Part of a small language model's weights.
Architecture: RMSNorm before each block, rotary positions, no biases in attention or MLP, untied embeddings.
Training: a variant of Muon for these matrices, 365M tokens.
MLP neurons of a small language model. Each row is named by its layer, matrix (up: input weights; down: output weights) and neuron, and shows model dimensions 176-239. Each number is 200 + 40 x the weight over its row's rms, rounded and kept within 0 to 999.
Before each neuron's rows, "fires on" lists the tokens most often at its 100 highest values on Wikipedia text that the model never trained on; "fires in" lists the words (lower case) most often at its 100 highest values on Wikipedia text that the model never trained on. A number after a token or word is its count.

fires on: " of" 90
fires in: "of" 91
L7.up312,249,204,258,211,137,208,226,208,156,229,231,222,166,234,252,180,235,223,171,200,245,123,200,122,215,181,178,273,217,149,201,171,166,201,186,284,217,173,240,286,182,214,308,160,156,197,246,273,180,165,166,195,207,170,201,196,240,173,137,193,239,208,177,208
L7.down312,144,183,199,176,206,197,143,245,203,217,220,203,214,200,192,189,195,185,190,198,146,160,220,220,177,167,175,224,161,162,178,222,198,195,192,240,154,184,229,177,166,212,125,198,244,237,230,213,221,124,154,205,233,188,206,241,281,202,207,219,207,151,105,204

fires on: " of" 61, "id" 6, "y" 6, "oc" 5, "o" 4, "er" 4
fires in: "of" 61, "socialist" 5, "presidency" 4
L4.up1347,180,176,163,170,156,208,250,172,126,184,193,196,134,235,292,194,213,196,279,194,268,246,189,182,172,188,169,242,217,233,214,164,194,191,157,197,205,200,250,268,156,232,230,216,159,227,216,204,222,220,217,167,193,202,191,227,218,161,198,252,220,196,159,274
L4.down1347,262,241,249,173,175,275,209,187,187,178,214,181,202,163,238,225,214,224,270,193,150,188,120,262,199,202,145,166,168,238,70,258,190,247,197,216,178,189,225,256,227,201,237,171,208,174,220,191,239,191,248,179,211,145,206,211,261,226,253,264,180,142,221,211

fires on: " and" 50, " of" 7
fires in: "and" 50, "of" 7
L8.up972,127,197,197,226,260,186,141,230,177,225,208,313,159,164,124,248,188,185,184,180,320,152,173,217,229,220,200,177,192,206,196,159,204,152,134,169,225,226,224,242,191,254,170,205,311,204,222,203,211,197,187,196,282,166,203,319,270,172,262,225,215,207,179,201
L8.down972,246,219,206,166,128,202,231,162,227,236,250,127,180,276,253,160,247,205,202,172,139,211,241,180,181,224,254,180,217,270,197,279,182,225,251,208,178,168,157,246,249,178,277,164,169,184,229,224,171,156,184,180,204,207,178,131,153,170,186,138,200,173,247,229

fires on: " which" 38, " It" 21, " who" 9, " that" 8, " he" 4, " it" 4
fires in: "which" 38, "it" 22, "who" 9, "that" 8, "he" 4
L8.up1447,164,128,231,167,181,258,226,181,200,211,152,265,234,221,218,148,229,247,196,240,233,256,189,251,193,194,274,179,168,235,239,249,207,200,197,211,246,289,205,263,203,195,162,248,180,200,193,139,160,177,260,157,147,213,242,218,148,209,282,203,266,249,140,229
L8.down1447,203,167,224,188,213,184,126,190,182,138,139,165,259,183,111,219,210,139,186,271,252,204,212,232,183,147,236,210,264,175,112,249,177,210,189,229,248,217,148,223,149,199,142,131,173,212,211,255,198,171,306,213,264,144,194,180,161,248,198,184,199,183,210,176

fires on: " its" 30, "s" 24, "com" 7, "tic" 5, "po" 5, "ct" 4
fires in: "its" 37, "s" 16, "their" 5
L5.up359,169,264,166,150,202,168,175,202,152,200,179,252,185,189,210,227,189,214,171,231,260,196,194,232,182,193,162,146,240,168,209,144,213,236,146,158,212,177,256,172,187,197,205,237,207,179,277,152,171,183,175,185,205,185,200,263,239,179,199,187,160,181,264,137
L5.down359,247,156,259,175,227,232,217,226,159,226,167,178,232,241,223,184,151,163,224,193,237,197,149,298,111,210,236,196,125,168,128,156,221,219,201,206,251,182,225,185,267,220,258,233,281,229,193,199,228,185,181,262,195,167,226,214,183,231,197,198,176,238,249,219

fires on: " in" 48, " order" 5, " as" 5
fires in: "in" 41, "order" 5, "as" 4
L8.up265,200,177,226,220,194,243,231,216,140,203,289,134,222,243,170,182,190,224,162,171,201,204,212,216,210,256,173,265,206,259,186,147,223,220,274,167,180,189,176,200,165,209,166,124,248,232,98,308,278,196,172,191,166,249,241,191,245,146,164,226,211,193,161,183
L8.down265,162,258,220,235,128,207,137,255,207,192,105,167,250,251,161,142,210,224,199,269,162,210,167,159,227,243,186,154,215,195,160,193,131,164,160,201,144,253,277,221,199,211,255,200,202,142,177,177,139,231,255,189,187,161,169,217,226,181,119,237,216,216,128,185

fires on: " It" 48, " it" 37, " that" 4, " I" 4
fires in: "it" 84, "that" 4, "its" 4
L8.up185,213,190,144,239,144,218,181,203,202,218,222,188,222,165,75,221,184,176,246,221,244,243,151,174,188,141,175,172,209,193,148,226,235,198,213,219,245,155,180,196,260,212,175,206,202,134,238,181,208,177,234,149,231,151,174,220,194,252,251,173,244,214,174,107
L8.down185,193,232,194,151,197,253,194,177,185,191,175,206,289,237,287,212,199,203,219,203,176,245,189,209,204,163,130,147,178,284,168,185,160,180,229,287,165,274,186,202,227,199,147,193,152,226,211,267,248,191,233,245,167,213,126,182,207,168,204,170,260,274,234,193

fires on: " of" 72, " during" 8, "ing" 6, " in" 5
fires in: "of" 72, "during" 8, "in" 5
L7.up722,246,178,295,174,194,201,204,176,191,197,166,184,236,265,217,191,220,265,199,189,186,197,168,227,215,238,203,156,193,198,183,249,219,132,207,153,173,126,238,246,170,277,224,135,222,181,184,248,183,133,180,175,165,213,216,214,229,221,45,239,228,127,117,273
L7.down722,219,188,262,178,120,208,182,127,112,209,152,211,244,207,210,122,193,211,184,176,169,113,182,173,214,237,225,167,179,213,67,248,211,147,236,199,194,214,170,181,252,260,178,197,192,247,187,197,220,144,195,211,182,242,180,284,121,122,256,182,235,130,196,215

fires on: " it" 33, " that" 15, " It" 13, " which" 6
fires in: "it" 45, "that" 15, "which" 7, "additionally" 4, "saying" 4
L7.up1071,232,193,134,147,218,202,238,158,137,187,115,193,185,146,135,246,239,263,168,243,286,227,225,227,224,258,196,229,221,263,137,280,211,203,220,162,278,183,145,249,195,210,124,257,226,189,262,200,246,167,210,245,227,195,218,248,161,164,259,193,207,202,206,198
L7.down1071,160,145,220,216,244,215,206,147,214,226,230,163,159,186,184,218,219,207,176,221,89,279,196,221,198,204,233,109,195,224,269,182,61,213,237,170,174,259,247,118,209,275,216,180,171,166,115,196,153,274,236,225,216,153,179,175,172,250,234,166,226,169,225,114

fires on: " to" 21, "ly" 12, " would" 11, " can" 10, " may" 7, " never" 6
fires in: "to" 21, "would" 11, "can" 10, "may" 7, "never" 6, "t" 5
L8.up623,198,195,170,244,276,163,287,222,134,97,225,179,244,248,225,261,216,235,215,183,171,184,209,171,199,154,203,208,253,253,236,213,173,209,222,196,206,131,171,239,211,183,217,234,249,175,158,180,176,146,204,199,207,264,176,160,196,171,157,221,188,221,135,182
L8.down623,152,255,186,173,208,183,150,297,226,141,207,169,161,154,237,186,191,296,279,267,309,202,166,185,237,212,216,241,254,230,202,155,213,240,159,212,213,226,157,149,260,221,172,258,224,199,177,187,246,320,242,198,211,182,227,160,165,211,134,162,191,276,202,177

fires on: " the" 21, " at" 10, " a" 8, " for" 7, " to" 7, " that" 5
fires in: "the" 21, "at" 10, "a" 7, "to" 7, "that" 5, "for" 5
L7.up1252,145,249,285,237,191,212,220,248,154,205,208,243,211,203,203,137,285,218,271,190,162,134,163,227,195,177,158,203,249,220,174,231,225,190,191,186,208,145,180,154,171,195,230,223,305,227,164,184,156,228,196,184,171,216,279,148,291,223,176,262,217,125,252,197
L7.down1252,223,198,177,223,201,181,166,238,174,175,258,200,151,146,219,232,190,177,154,172,215,195,135,219,218,158,146,184,181,193,205,164,213,173,186,130,206,175,218,172,162,229,200,252,274,224,131,190,146,194,260,228,150,157,221,202,253,216,269,237,247,145,220,210

fires on: " with" 29, "s" 22, " have" 19, " its" 8, " his" 7, "'" 4
fires in: "with" 29, "have" 19, "s" 13, "its" 8, "his" 8
L5.up575,190,251,151,228,162,216,185,202,189,209,213,190,194,183,195,153,179,229,193,285,220,185,274,151,207,171,213,196,181,239,238,176,173,186,202,129,204,193,247,188,220,145,172,241,231,156,274,260,265,179,192,179,228,245,224,166,205,219,243,159,197,220,221,182
L5.down575,200,255,144,175,230,185,222,214,262,252,202,192,190,219,273,196,213,203,241,254,269,243,222,136,177,225,241,212,180,229,134,200,205,192,204,210,205,156,196,140,167,235,201,226,159,162,247,183,266,222,147,245,161,234,141,205,190,174,249,153,189,236,217,142

fires on: " of" 34, " in" 14, " time" 10, " year" 6, " for" 5
fires in: "of" 34, "in" 14, "time" 10, "year" 7, "for" 5, "during" 4
L5.up258,181,178,200,197,252,186,210,142,183,226,139,141,173,166,199,148,191,193,217,166,144,291,177,228,152,229,164,147,160,241,224,166,152,192,109,159,234,191,249,225,205,264,165,206,247,181,164,252,319,195,261,222,198,222,142,246,267,258,196,230,158,216,199,173
L5.down258,293,261,239,246,165,191,177,268,195,154,244,168,149,244,150,233,149,172,149,268,266,154,175,168,238,238,189,121,137,166,197,283,178,213,221,210,151,258,268,172,281,154,146,129,200,249,210,182,284,151,228,247,229,226,221,127,129,220,170,202,168,168,175,202

fires on: " has" 29, " is" 12, " have" 11, " are" 5, "der" 5
fires in: "has" 29, "have" 11, "is" 11, "are" 5, "der" 4
L5.up680,207,169,207,188,247,142,180,187,174,187,203,178,207,196,200,212,265,177,290,168,201,223,180,199,232,261,138,265,148,234,214,160,86,238,232,221,262,224,181,111,176,177,201,142,207,187,108,180,177,175,148,247,277,180,250,182,238,190,190,183,283,232,249,171
L5.down680,219,130,218,230,217,149,175,243,145,277,144,164,196,216,208,181,181,229,226,188,223,204,210,230,186,235,216,255,165,211,197,209,301,228,177,177,194,236,198,183,158,160,191,175,116,194,173,292,230,169,129,191,222,126,201,145,216,200,230,224,219,210,261,155

fires on: " it" 28, " he" 20, " they" 11, "st" 4, " It" 4, "sur" 4
fires in: "it" 35, "he" 19, "they" 11
L7.up29,205,260,224,246,162,167,215,261,157,228,196,188,198,158,206,184,251,247,202,194,159,218,173,96,211,165,219,221,243,146,111,213,182,180,248,230,227,218,185,252,242,283,212,203,159,198,245,161,208,191,150,233,287,237,165,195,200,207,217,210,162,203,217,148
L7.down29,133,209,275,129,235,162,194,206,159,225,140,231,255,187,235,207,236,186,205,193,200,147,225,157,176,128,266,223,194,210,188,191,216,178,203,206,205,188,197,172,256,185,261,232,149,129,225,247,228,201,139,197,160,156,190,164,182,197,282,149,207,278,195,204

fires on: " In" 44, " in" 31, "In" 12, "in" 5
fires in: "in" 70
L8.up404,196,173,213,186,199,283,183,203,198,220,190,200,230,251,181,176,196,171,215,183,138,254,238,202,280,187,247,197,240,208,182,178,104,195,148,186,251,179,186,198,170,204,207,169,214,230,125,258,234,198,216,257,190,181,198,203,247,172,246,260,162,193,259,189
L8.down404,248,173,254,202,196,224,242,154,210,164,226,237,254,184,272,217,202,245,142,249,209,214,126,214,136,259,178,205,135,225,231,117,212,313,160,218,299,220,203,172,195,159,157,200,148,145,155,231,206,198,235,188,121,195,174,202,189,227,197,240,172,226,227,181

fires on: " he" 33, " it" 23, " that" 18, " they" 9, "we" 4, " she" 4
fires in: "it" 22, "that" 18, "he" 16, "they" 9
L4.up115,140,224,161,170,161,118,280,312,158,191,229,215,156,262,130,262,235,223,192,207,200,282,156,196,227,202,155,206,263,193,187,207,244,190,162,164,262,172,125,167,205,182,158,228,203,108,247,179,177,217,175,232,191,143,291,191,153,201,208,180,209,202,165,217
L4.down115,162,207,228,113,139,199,131,260,184,233,145,194,268,181,206,192,236,210,116,252,168,220,164,162,157,154,265,154,164,250,212,205,198,234,174,134,185,158,202,245,200,171,171,218,271,233,194,223,223,236,199,165,194,244,196,172,154,152,198,113,232,224,191,113

fires on: " in" 51, " of" 42, " from" 4
fires in: "in" 45, "of" 43, "from" 4
L7.up1140,279,256,237,168,234,199,202,122,198,160,275,218,185,285,185,207,229,173,207,100,207,160,125,174,227,183,191,200,218,194,169,194,203,155,253,171,200,141,250,207,161,156,218,150,246,139,148,276,232,222,189,205,212,235,231,265,157,195,193,211,187,277,185,205
L7.down1140,248,201,193,270,141,212,160,197,257,223,248,227,212,180,193,173,212,194,207,161,135,224,168,271,242,157,191,176,117,176,164,198,225,180,199,250,220,309,162,221,263,219,198,169,192,215,199,272,289,124,170,256,255,185,181,210,192,187,144,206,206,150,222,176

fires on: " has" 29, " to" 20, " had" 11, " never" 7, " would" 7, " also" 6
fires in: "has" 29, "to" 19, "had" 11, "never" 7, "would" 7, "also" 6
L8.up633,189,227,214,227,173,197,212,239,178,207,232,178,231,247,199,211,190,227,261,180,162,151,140,195,145,241,171,240,274,170,203,161,150,195,157,189,214,187,152,261,209,179,218,183,237,335,242,207,185,156,138,153,268,261,253,185,228,187,220,231,169,157,163,171
L8.down633,170,230,229,229,195,193,182,219,200,143,193,168,205,150,192,210,217,217,196,207,136,209,164,137,149,206,196,228,205,236,259,227,224,223,131,241,177,225,200,240,103,180,227,137,213,243,241,189,141,214,190,178,207,238,215,219,180,162,180,181,221,237,205,119

fires on: " the" 84, "s" 5, " its" 4
fires in: "the" 84, "its" 4
L7.up719,268,241,210,250,205,137,228,261,193,176,154,236,169,213,230,175,183,226,187,147,237,142,169,195,132,168,166,214,253,249,273,227,193,178,262,168,234,182,205,173,177,223,222,177,203,273,232,173,206,192,141,184,222,183,244,247,256,186,151,224,171,136,212,207
L7.down719,181,231,163,143,237,134,255,247,237,193,244,160,200,127,175,164,235,208,253,201,200,259,226,232,125,164,178,153,239,182,209,175,166,134,171,248,166,189,185,216,201,269,201,194,214,232,183,207,252,149,225,271,211,210,217,197,209,129,138,188,213,205,183,197

fires on: " to" 44, "2" 14, " can" 13, " would" 10, " as" 4, " will" 4
fires in: "to" 39, "can" 13, "would" 10
L8.up146,177,195,220,220,233,145,209,256,193,117,137,194,282,190,221,166,203,252,168,239,182,140,229,250,243,158,183,190,259,267,215,182,224,182,218,254,284,199,184,200,210,158,235,199,148,277,137,174,258,196,149,240,177,275,160,216,145,190,205,229,164,221,112,153
L8.down146,236,206,209,190,261,188,201,247,154,208,91,229,247,155,255,191,278,224,171,235,210,177,252,96,207,210,234,181,256,122,206,245,219,153,154,272,168,237,139,188,231,149,158,192,161,202,209,184,201,132,176,200,224,199,171,272,198,215,164,189,271,265,166,184

fires on: " or" 43, " and" 14, " later" 5, " most" 4, "9" 4
fires in: "or" 39, "and" 14, "later" 5, "most" 4
L7.up834,184,211,213,219,276,154,196,156,245,212,259,227,165,262,144,211,198,161,142,185,226,222,189,182,258,239,206,216,274,165,223,209,134,184,108,151,203,176,200,248,238,161,294,219,231,148,199,191,204,257,218,177,188,198,217,222,257,161,189,277,183,203,185,147
L7.down834,254,208,211,214,183,222,287,193,275,180,214,220,215,203,158,230,214,169,240,187,202,180,163,226,210,188,182,97,237,138,234,178,180,167,149,222,162,258,155,193,150,189,163,238,181,222,240,171,248,250,141,139,239,223,230,197,195,176,245,189,234,173,291,191

fires on: " as" 16, " was" 11, " are" 7, " is" 7, " still" 5, " in" 5
fires in: "as" 14, "was" 11, "are" 7, "is" 7, "still" 6, "in" 5
L8.up173,291,173,251,220,174,161,199,163,282,172,176,143,254,206,182,208,173,211,217,167,203,205,155,175,226,205,146,192,196,244,169,161,205,166,231,237,251,252,204,223,132,243,179,155,208,272,220,224,287,207,195,192,152,176,233,218,215,91,170,258,163,232,181,159
L8.down173,255,221,123,234,239,120,211,182,258,221,233,256,167,165,225,229,202,196,224,173,212,244,157,219,168,280,110,254,237,152,244,194,140,141,222,229,170,193,219,135,143,182,263,146,207,202,158,205,239,195,175,262,225,178,267,161,160,147,226,171,220,211,240,179

fires on: " their" 29, "s" 25, "mo" 17, " Mo" 8, "ir" 5, " its" 4
fires in: "their" 34, "s" 10, "mosque" 5, "its" 4
L7.up538,206,221,210,302,226,156,237,212,173,209,196,158,130,187,192,110,171,180,224,226,210,174,282,185,172,205,218,208,215,190,251,187,179,194,120,157,211,225,205,215,270,242,206,188,130,231,243,251,236,189,207,201,209,221,230,172,177,206,231,231,243,160,128,189
L7.down538,179,172,134,239,180,277,153,179,210,229,160,161,151,232,252,154,150,230,230,181,249,208,201,222,161,236,223,138,221,207,246,191,187,195,194,235,235,156,233,201,221,249,200,213,225,188,241,278,273,186,215,218,150,238,203,177,224,184,249,152,210,252,239,166

fires on: " The" 30, " the" 26, " own" 11, " original" 9, "s" 6, "The" 6
fires in: "the" 62, "own" 11, "original" 9, "s" 6
L5.up918,160,204,191,239,177,150,207,246,169,178,177,172,208,216,215,158,199,276,170,166,207,227,255,231,262,166,213,233,222,261,252,105,119,173,149,233,167,163,195,67,193,257,331,254,203,107,244,227,199,223,233,238,281,224,273,247,207,186,203,219,240,221,140,205
L5.down918,208,221,202,237,169,168,196,247,191,213,185,224,172,227,223,216,178,145,187,204,280,230,254,230,176,195,205,196,150,206,166,197,216,299,173,172,225,208,181,218,199,211,168,212,226,182,273,124,128,272,235,197,204,160,181,229,231,209,259,109,150,232,213,172

fires on: " it" 41, " part" 11, " It" 9, "w" 8, "5" 4
fires in: "it" 50, "part" 9
L4.up1132,205,237,201,178,146,185,138,234,128,158,228,111,190,173,139,235,205,294,123,183,277,164,268,261,255,170,204,194,274,226,205,199,190,217,324,230,261,167,107,208,216,252,142,230,138,111,225,234,273,237,180,180,230,68,251,151,194,169,196,227,168,180,202,241
L4.down1132,95,201,178,191,169,246,184,237,135,160,122,216,200,195,144,163,212,112,201,231,140,165,262,239,141,229,167,193,194,187,237,221,222,201,205,181,204,230,225,130,237,266,216,153,238,265,221,227,168,186,80,194,168,189,223,258,94,106,164,269,145,177,175,264

fires on: " as" 93
fires in: "as" 87
L7.up1432,243,132,212,145,189,225,191,209,178,219,169,210,185,188,180,183,228,230,251,196,174,216,211,202,230,198,193,176,192,217,264,175,185,185,243,184,183,169,263,267,199,226,263,168,224,286,129,181,260,191,173,248,173,267,217,207,224,168,189,209,165,167,217,251
L7.down1432,231,264,240,189,230,234,140,245,217,244,220,155,182,210,203,207,214,188,255,204,198,166,174,159,206,220,183,278,187,165,217,154,246,178,213,186,207,211,159,211,179,239,281,223,253,172,170,314,201,171,176,149,212,223,204,183,189,198,234,192,207,179,171,266

fires on: " or" 29, " to" 19, " would" 14
fires in: "or" 28, "to" 19, "would" 14
L8.up827,196,261,253,226,276,212,273,244,150,217,218,201,291,206,164,230,223,226,164,207,185,196,163,175,147,247,238,195,131,249,194,216,155,179,169,162,156,160,253,252,179,172,164,147,226,216,260,167,211,245,186,164,191,231,218,157,198,190,251,212,136,139,216,164
L8.down827,187,192,142,172,195,211,223,139,317,178,216,227,279,278,242,172,229,235,158,181,154,223,176,149,271,202,170,256,218,226,279,198,100,228,185,256,163,193,163,178,202,249,191,206,210,167,121,184,215,169,152,201,272,215,257,291,168,243,152,195,232,233,133,192

fires on: " on" 46, " to" 19, " in" 18
fires in: "on" 45, "in" 18, "to" 18
L7.up964,236,187,183,206,186,198,247,204,163,228,189,175,209,245,212,182,204,237,155,221,263,88,196,243,168,193,186,210,215,186,210,206,198,146,148,164,173,170,270,308,176,183,317,273,211,205,152,128,181,131,170,273,216,144,223,219,144,227,225,186,161,132,207,189
L7.down964,227,208,142,223,187,94,233,178,190,183,171,221,178,155,236,251,207,187,206,175,226,118,158,243,186,170,206,198,239,206,167,190,182,113,226,186,148,254,216,179,176,225,247,166,155,165,241,212,210,261,249,139,220,172,237,148,209,197,171,187,134,167,195,170

fires on: " of" 53, " as" 11, " and" 9, " or" 6, "li" 4
fires in: "of" 53, "as" 11, "and" 9, "or" 8
L7.up1518,167,180,275,220,235,239,234,204,211,171,187,218,194,233,249,259,236,203,190,159,238,145,164,166,167,191,228,86,219,215,141,177,214,197,276,231,109,222,174,244,176,184,200,279,222,189,216,129,164,238,178,210,161,156,260,333,213,159,183,214,201,212,126,234
L7.down1518,196,215,212,186,186,224,164,204,157,162,228,188,188,284,221,212,207,294,247,198,278,247,223,126,257,205,241,176,198,162,192,267,130,191,161,218,106,193,219,216,191,202,231,105,174,175,166,156,273,192,209,181,166,213,170,204,233,156,156,121,191,198,182,156

fires on: " and" 22, " by" 14, " to" 13, " with" 12, "ing" 9, " following" 8
fires in: "and" 22, "by" 14, "to" 13, "with" 12, "following" 8, "is" 4
L7.up922,172,266,277,134,162,201,207,200,209,308,199,298,171,201,175,239,175,349,159,194,261,236,152,236,226,228,133,255,117,157,183,187,153,150,174,221,224,207,241,234,201,268,196,218,155,215,293,140,203,159,220,282,181,175,202,220,179,183,224,252,199,179,134,187
L7.down922,158,227,209,232,177,246,246,177,195,224,207,279,164,215,160,192,239,178,143,191,153,137,227,255,256,193,221,221,178,207,202,216,170,185,301,139,115,268,172,225,174,196,244,204,207,200,186,222,170,165,152,218,171,94,173,256,252,187,203,101,161,132,235,231

fires on: " would" 18, " to" 16, " and" 13, " can" 4, "ing" 4, "d" 4
fires in: "would" 18, "to" 16, "and" 13, "can" 4
L7.up336,222,205,198,246,244,199,242,274,134,170,188,160,178,194,203,193,257,192,186,189,239,153,221,237,160,215,197,245,203,194,193,235,167,224,227,176,175,242,185,265,207,200,240,172,283,179,227,179,232,233,100,318,215,213,212,220,178,204,182,209,200,167,154,172
L7.down336,130,216,231,188,149,206,183,246,187,222,187,331,218,186,257,174,225,142,193,228,243,324,219,154,155,244,225,200,319,202,204,194,224,184,213,267,242,170,186,216,183,196,155,212,156,215,243,247,193,225,272,154,225,193,249,214,182,247,224,146,229,196,221,253

fires on: " has" 36, " have" 10, " is" 9, " in" 8, "e" 6
fires in: "has" 36, "have" 10, "is" 9, "in" 8, "due" 5
L4.up1406,162,250,246,221,193,251,189,141,186,219,208,201,246,249,151,224,205,211,250,128,206,214,180,308,171,250,221,272,185,243,201,218,120,213,220,224,180,177,214,181,143,197,284,244,273,220,210,213,238,156,198,280,226,218,213,227,103,136,156,216,210,187,175,175
L4.down1406,170,242,261,182,256,230,220,177,190,252,191,271,137,241,156,217,171,136,257,287,167,176,211,188,152,159,181,234,228,185,192,209,222,166,163,212,181,232,218,177,210,202,183,196,199,204,224,211,235,203,173,164,145,147,209,220,194,195,203,122,306,193,225,145

fires on: " the" 48, "s" 16, " a" 13, " second" 4
fires in: "the" 49, "s" 16, "a" 12, "second" 4
L7.up1243,217,153,255,302,187,165,175,185,243,219,156,212,174,221,155,250,225,224,145,185,288,265,228,243,212,184,195,272,186,172,130,190,188,173,148,249,200,220,189,132,217,169,317,271,208,167,254,148,187,212,176,256,189,186,181,257,174,222,249,268,175,216,219,212
L7.down1243,187,141,237,208,204,176,232,299,179,231,165,185,259,221,200,198,211,206,182,185,177,262,180,213,238,243,183,240,233,183,195,148,173,199,239,162,151,184,235,171,176,252,144,185,220,156,220,233,182,241,191,240,167,159,221,177,282,191,174,208,137,207,177,159

fires on: " to" 37, " not" 15, " and" 8, " help" 5, " cannot" 4
fires in: "to" 34, "not" 15, "and" 8, "help" 5, "cannot" 5
L8.up1399,220,197,183,199,254,197,253,252,144,232,224,262,284,232,176,205,215,233,157,188,220,131,158,170,197,235,188,118,196,183,159,229,243,172,218,261,226,183,287,263,220,138,225,174,204,217,201,168,275,250,180,174,154,245,271,225,162,113,147,212,154,245,207,188
L8.down1399,191,202,219,189,244,167,253,133,239,238,199,232,203,232,148,203,206,265,182,167,252,124,198,176,223,236,183,130,197,245,203,186,129,204,99,193,185,166,217,203,182,186,254,214,205,197,203,156,138,170,153,138,159,281,213,255,187,185,217,187,170,138,152,136

fires on: " can" 25, " to" 16, " began" 8, " would" 8, " started" 7
fires in: "can" 22, "to" 16, "began" 8, "would" 8, "started" 7
L8.up61,178,141,201,248,181,160,137,221,200,150,220,155,192,213,177,227,219,204,111,313,132,192,167,175,159,122,175,222,194,223,255,163,221,294,172,206,224,202,166,253,230,205,218,100,166,222,198,211,173,167,205,275,245,270,176,97,197,211,172,227,132,211,149,225
L8.down61,239,177,167,230,210,213,175,237,192,168,175,211,266,260,130,174,192,227,132,298,148,220,169,183,184,178,166,250,203,213,296,204,154,254,174,188,180,210,219,230,182,176,183,134,152,157,207,175,186,252,186,220,199,230,179,145,224,218,140,207,216,187,223,176

fires on: " to" 53, " would" 25, " not" 7
fires in: "to" 47, "would" 25, "not" 7, "tools" 5
L7.up310,164,251,170,214,320,199,244,223,184,124,167,207,274,188,245,153,211,202,167,197,153,156,146,227,157,205,190,208,234,130,220,200,190,186,190,231,302,219,174,269,178,205,212,146,230,274,273,172,150,191,206,238,239,262,209,158,50,259,241,190,236,254,108,178
L7.down310,147,260,204,192,313,194,175,319,202,201,169,194,249,200,238,197,204,218,228,216,141,233,186,191,148,177,170,191,291,281,235,260,154,224,147,244,209,217,158,236,131,108,170,178,180,209,281,103,214,193,231,234,194,266,189,180,131,214,253,158,181,162,159,144

fires on: " of" 25, " it" 22, " as" 16, "ter" 4
fires in: "of" 25, "it" 22, "as" 16
L7.up455,234,169,220,191,158,152,198,249,193,220,186,257,237,197,189,187,156,219,128,169,206,144,266,124,148,154,214,172,254,190,186,238,187,186,255,182,124,229,220,223,282,132,212,213,232,183,241,270,141,188,222,161,106,235,180,243,187,167,230,237,197,192,177,162
L7.down455,173,185,212,188,200,195,219,216,204,251,184,263,190,159,182,266,176,184,147,199,213,162,237,202,170,158,193,202,249,211,209,228,178,164,232,157,185,189,174,223,178,161,232,190,237,221,210,216,111,291,186,242,182,211,163,181,161,216,248,232,166,227,152,131

fires on: " of" 39, " the" 7, " to" 6, " and" 6, " than" 5, " in" 5
fires in: "of" 39, "the" 7, "to" 6, "and" 6, "than" 4, "in" 4
L7.up1255,179,230,179,216,228,158,229,242,170,170,217,204,216,201,152,211,254,263,189,194,213,158,205,203,212,221,169,244,184,213,217,265,181,184,179,209,232,214,243,231,171,183,214,224,257,150,212,124,154,198,118,228,260,185,166,246,235,169,245,241,191,141,158,106
L7.down1255,210,211,209,176,160,269,189,206,147,253,226,251,190,214,238,222,203,200,214,186,196,211,234,194,199,233,247,148,170,237,225,224,151,142,189,146,206,206,224,226,250,214,281,196,180,129,249,218,169,191,170,255,156,254,216,197,149,168,178,219,179,219,252,205

fires on: " and" 40, " to" 19, " on" 13, " or" 5, " later" 4
fires in: "and" 43, "to" 19, "on" 12, "or" 7, "later" 4
L8.up1499,303,187,228,223,269,250,272,186,203,264,187,212,192,217,235,147,194,205,181,169,257,156,230,184,156,238,217,209,215,206,174,190,135,195,241,139,163,201,198,229,152,181,274,181,235,165,152,146,198,168,138,174,157,209,143,236,178,250,204,208,255,206,223,161
L8.down1499,175,181,241,167,121,147,189,205,186,211,228,261,217,148,147,229,214,190,225,159,174,229,170,229,189,166,160,183,199,109,199,186,217,198,153,172,130,217,210,206,180,138,169,174,237,202,192,187,127,215,219,132,151,139,128,138,149,182,216,211,227,176,182,159